MLP neurons of a small language model. Each row is named by its layer, matrix (up: input weights) and neuron, and shows model dimensions 0-191. Each number is 500 + 40 x the weight over its row's rms, rounded and kept within 0 to 999. Numbers have three digits each.
After each neuron's rows, "fires in" lists the words (lower case) most often at its 100 highest values on Wikipedia text that the model never trained on.

L5.up281:435484548456531434513500452557483417437527517578609517485497503498484448526502429550468503515501487474437490475509470485518470462531503505511470521502452522465563480469444516469410453514515437504560487449524470586508499497541511480455517481429510527458487510508524430465502496486498498459477486467495437441534551519476531503495492556485450556515574515474473496429489410457489485417511486476553463487562552484518498503508536502506533505521536499592520524582458492497504428457459620507526524438354515446514497516543463538469522534474503523457477453557485457557484467485478489473
fires in: "000", "500", "2005", "100", "2003"

L4.up683:449517465497535463398578511496551532498554488447586508456560430555497491479470496422478480566427488427510523557455526507496463527522455532519492496418487572535470520532503432529569470533492505569480537464475563496484449518536506535475418449480570521477464486514486527541509488510469497420529518498568434530440486519501534458550510442516549555524446473532521531446519500506570523527501499474429530487512515495438433435488488526532506525471564529501504540495468531447499487515509423507577449475441539477509489526574473485459500480523544478454565499423502470515517479544532579465
fires in: "known", "of", "named", "made"

L2.up754:494541514558489548533496544466506464513501471615506485472490573439478523504503515502533475468498531465475511544558508440544442504451597549551455486470508422440515529513459495505432504524481470476416545475542472520518558529492454461484495543488467505529560476516528503513474564467554518478497511518591516480482532524487505509449499484454560572485390517471505495474518479469520523397436482513510413577457474494494483524484538467582477411491493533530491555538511453512509518515544521546486409490500529469554422497537477503520598563426522482470490488556579499548488523501480515490
fires in: "since", "at", "as", "when", "although"

L7.up266:497476535483554477456453506531540477487514489477430551493547517480508538551462538450474491489425487551477532529545496476480604510514520456525471516549516470612488525483491533492557528546458544503385527538539564482494502541481465450511419435512509504410472516555516417460509558464457477503454484517497570589470465588579492527450571470514462488491484535532476500536472464516511461445549520446473439533498480550488505517478505520481448508533475481430508442539455543575489479496418473480474478571526501521554514533502408444508500528533547522472530476487538538559525457516500588448
fires in: "be", "that", "also", "these", "often"

L3.up839:439488528492475557452515494514487453500470477574493521465513501450441468530535455505521494496480548501477560538430467448523527458497477495563540550485503490526592507564512517491415537556563527496376476487542489517550496516569474579491558499484491453507513486501492503471532514496467539500513468512538462489523506435505507486511521527440503511490465477481470522568509428497474492504487463482535499522614506494534492544414573470508463512502561445488430473494462449403510402446477530419570532481385514526471518447539552498495410553553493435564601463570553514498496476499435517495
fires in: "the", "did", "2", "does", "7"

L2.up242:478507499509540437479463472507538489495483551459469545532400576439489502470531478523522524547489469501493485416501457432542477508555495513484543588463500397567495492513448452480478469516574570543483490455487499448471571482608525555535441458473508488514526385420501488531488543444423510523486448536458600406505494525528544458477507472452535517556452494509526612490441501512467569547454486448528495486477515508529475441499470522526521491527518484475430496464502560530543459499544463466504541451477524498475445545529528524487495489419457451504532515525532507559533506453500476506
fires in: "that", "aged", "following", "colonel", "other", "each"

L3.up712:553519538438457539470479497529498511477539377458486537466450506535475468498491461491504568457542522500538491466586531498456497503522451535531508520505523484574554442445546424500490506540503527529375495473508500456493502507517510539504518578469455493484563507485546552492452429510446517486581465515603507533493492462536500557519520474499542463518471471469529468549530522476579473500432483475546461634526489482482491500513509486510415511464510445440448549554438566545510488457403490467548507456454481468472491559513560504510567548513465500544467501485500499512486481568519487465
fires in: "who", "to", "not", "eventually"

L2.up224:496533535457478540517487514523458454424519390516441544561531542437427458478459423547505429477482492500541550462485501533479490467545510455468514525511472448506504465462513468433483495493556498525507500545511460529573539543507523503476454525507446555517486431523524428540536540526469504499509496482493522531470497424525523453492489526478516565530451518622491561453506436567491630448467465435457499503590496521509443537502503573538482477447552489514484402559465503503490457449539560492485496477483520499467476479547495545504473533471497489461486481583574489525459466537530539561
fires in: "institute", "department", "school", "ministry", "1", "academy"

L2.up535:462490483507517510514469539443540427458578460536461492516505518542516561483459524598520413513552529502507503484511516530440532467516546432527527564518561439486506497588484484453535483551495483549555499519484536526504534551495514472488480530460550508506487516564534499469544482468523553424534488575452551459555481462521536511507513428532507482474508494548548588514509490459476540463396562553465538521544475515533431455487464551467469433509410481470529466587532486555529486496539512542501507408511522474475428564498483462442541528417443464461498482495463392530490444488449447495
fires in: "time", "went", "troops", "rights", "drug"

L7.up773:482480533505539484525542455567479480500572494475519569493535451459528487521503476447539438538495553506453476481516444461545467494584447519544541496514475475456523498577442545495525500519470481441553512536515518575473464464520566484497539525496460486477438508474493523511528399436461504475474485493528455507617505529493531511551552500486551510620444413568468485501492478522551425483440470446503531488534456553545524447463446546487505463483495498579525463563454453484512456579551471435547437577476475532526469478484497563478502538519549551525546493483515545476506519468459525540
fires in: "of", "2005"

L5.up314:431571443494513523492507495546491398473505501499487523458496518572553441453510513485548453529429490465541428485527502503478568557489489498499524544498483555506517527439494528499409428583531455529534516539470566511481529483555525540508515516428478512492530511612535446587504457458396514393546484370539535511449498574493466468418531477462468491503484474523572498503537515582564560508454496477504501514523455489528522484530470532498471436523490515516457512510482471492468480486511547538543449490511478453526524461569505467538505508494488467373486469530474522485544511488501506549
fires in: "of", "percussion", "we"

L4.up237:567565537525514517539576469501461566552483463444538493510510487455510485521510477458521409483540556478449508461499485577549504551486504482518526516472533458514480541485541515520517492520526437503561604527518493477468443528572450506500529502446530563568547499538499466488477437503527531483474477502571492396578538498439542506480526501481533598485465478515492467462492516508507537478441466518536587615541465460502505481465524489443565504489539502491524505424432492465479459538539494424569468526529506534533463588481532503546507502522506471432507536506495456509520518539518528440
fires in: "new", "among", "of", "garcia"

L7.up703:479479476468560467601538524466515500464499521482435489430528498542480498494539547525482470507499523474535507496589414532500548469554462517517516539493485467524587538535445451504383522516470476438478468481511459513469484537558493450574526483453502460562574516529479436537544440467491455438513436503507458476479551573482486436489578446483567551530536516482514488485638545507505514467466519461538463489524524447500532486510557442460497496423526448512446472511444481457484457477573515499517493540562553503561540503555558541525593503494467509506507470475515562525517553505474512527
fires in: "for", "on", "ft", "dropped"

L5.up589:486476520475501438469491499462464473568494523464577517439543515531432565584499476443497477551484489568450488560506448543530585434588496492504509465516476501542517472429511474507400514502546474502517470533489484526531521499565504400551510510505519455531480507485560542517524453488505474514476476466541473490598508547507520449485486479492466483501563460528473554528492529458485473432503526448549502432512516514511550501477481499465492502470609368491481433482487554532437429526500562453522508545524576430510513561618568476431511460546492507480513457480585551536447455538492517432
fires in: "the", "maximum", "population", "an"

L2.up617:512547505448519448508495498466559486430509584515590483487476565484427528446500563460493507537432497465465560491513505493442510446487473486518497516537449520533484469483480493427531509552554522468404483455552454510441502550550471530535464540431493453522514460527500466596522556486429559503497521449544493486494494475494535446510545467372505542505338473476517587526474548513489590525511515415471497508511523462532462512489467450509491505462459504505562531542560498469539447554516519494555514446438501510506518480470552488528533473506488449526520516494554510573545465485440500420
fires in: "the", "code"

L2.up503:528588534485448463456467519481439544503548426560603530518473457502511528518563486536505452502497504485468495524520444571512557468546432492452436512472511495547521472474551466473345443532487539478488457519537390527506570533523478496556498516486424539480486524572491519426438490502425493511501518458447495444482509537513555458467529479482576452520513536532522532496553461468524510480479459521556534512446502466527497562509501530498490505471489484524445542540426461551442508512483492530501382514504527466480490503498518474406480565508464470481598456495509521482534524495499531528
fires in: "but", "although", "though", "when", "which", "while"